{"d_model": 224, "vocab_size": 1872, "activation": "relu", "init": "uniform", "optimizer": "muon", "schedule": "cos", "train_tokens": 152300000}
MLP neurons of a small language model. Each row is named by its layer, matrix (up: input weights) and neuron, and shows model dimensions 16-143. Each number is 128 + 32 x the weight over its row's rms, rounded and kept within 0 to 255. Numbers have three digits each.
Before each neuron's rows, "fires in" lists the words (lower case) most often at its 100 highest values on Wikipedia text that the model never trained on. A number after a token or word is its count.

fires in: "art" 18, "music" 12, "football" 8, "footballer" 8, "canada" 8, "article" 4
L2.up33:158173142087159177099134161089099150084136137158094108176106127137132087124155125069153227105133062129140110123152061172149107085152118140096155124134128139131144145122080096133134122161157106098133118115093115088157159145114180131155066117155144164185099130124100098128102154147091082105080085129154106159121089126021120147106126119106063120073100139107083119165141121157121149116173

fires in: "born" 15, "professional" 12, "footballer" 11, "football" 10, "basketball" 7, "played" 7
L2.up573:185219165144156133133121139072136134130102163126127093184112086129110165168125118108091130181162099135185074140158106087157077170081188165128169099146130101141089123123163093075140142125126109165131116149162113196153112146164118069107162164132183099114125102180151167141108115149150091105125101107092097134165131137127068130121127099143096137206139148154121143161084128163109103139096

fires in: "2019" 18, "2018" 17, "2022" 6, "2020" 5, "2017" 4
L5.up543:203111143103145132156162063132125113116160101103059081111153106106066148125077163146106113218152124151144131152175139121152078121181170135204125124090131079156176153118089125106136119102113098115093173168111174171143121113104120146165151103089095119089165117161167146119176115147160111139061124116143130070124087160159079108155110132145160098138151157144156105186102085119069178088126

fires in: "this" 45, "it" 8, "we" 6, "all" 5, "weichel" 4
L5.up71:126179125121139131102128135111148137077103164162119114102134131137130094041193104134100128151200141101147171157131130131121154117068136110127185037122154116104135179096132117155134183138128158130128133144132133162175164142082108116127137094080104099173131169157105107124080104102146189081109116058136112080044069168095099143140185112097156102099055122082118111167095173081130165149142

fires in: "age" 24, "debut" 8, "african" 6, "population" 6, "taught" 5, "daughter" 5
L2.up664:169167119136136194115100168119098001112110197109147078068137059150120166180143065099158134088134119133148125168154165117130090117102136106167126083086129126194160151156156193113109170119151115188116145136141138144112054093079123135088110146130065102124125148139145119152157086137110194095150084074115083103140104180148131190135114107129146136122121156102175158114106122105140102151121

fires in: "john" 24, "william" 11, "james" 10, "david" 8, "thomas" 8
L2.up644:183110133173060099128117176194143125135089094165106091111133141140125121163110120116154143082166075126095157115177131185107147102135152125125185144076159125133141132077160090078115141136140177142101109101141111064155106091134129092128160118191104114131141186172124126118113124141134119098168142104140075112106169129138083098170109116152196175162110124087147084145122099174081126181125

fires in: "with" 33, "exchange" 5, "despite" 5, "supply" 4, "while" 4
L7.up430:101157131116060172111089142131108108130164113122083086136060113129108093075055164136104106098136138121120116110112077186106162122140119116107147120143120095117177079147132137129139157104124155105117097157087164158165147148100139129070049113186165075183119134107102144139175125132131162157138122105197065157140086162164169153098089213102075113133131109151078140130138119125073135145142

fires in: "0" 45, "women" 16
L2.up265:173149126122109129218084195107141094093091094158136130085080070149219160145080119088148141128093115104141091121107110074123134091152080165136172136154106127115162066136146174206110103147179119136141111115140131105153098146074176092087106117089143135080121154101149109165175161121100149176075170101138151137146152138160087072145151149141135128161138113136142125124070168114144090129122

fires in: "when" 18, "because" 17, "where" 17, "while" 15, "so" 11, "until" 5
L2.up803:119143173115146109166112110138131116105100124138130112114102116128045081136112133091145056172167121104094081130136131136177130170193179072124099123138187110097133116117112171105091123092149076098084160111118076172113195132130131110104119115123085106157117101140169147145147092105112169107155091103056089129134146113132152134129132140096121157146129127133160098076136165134153139125138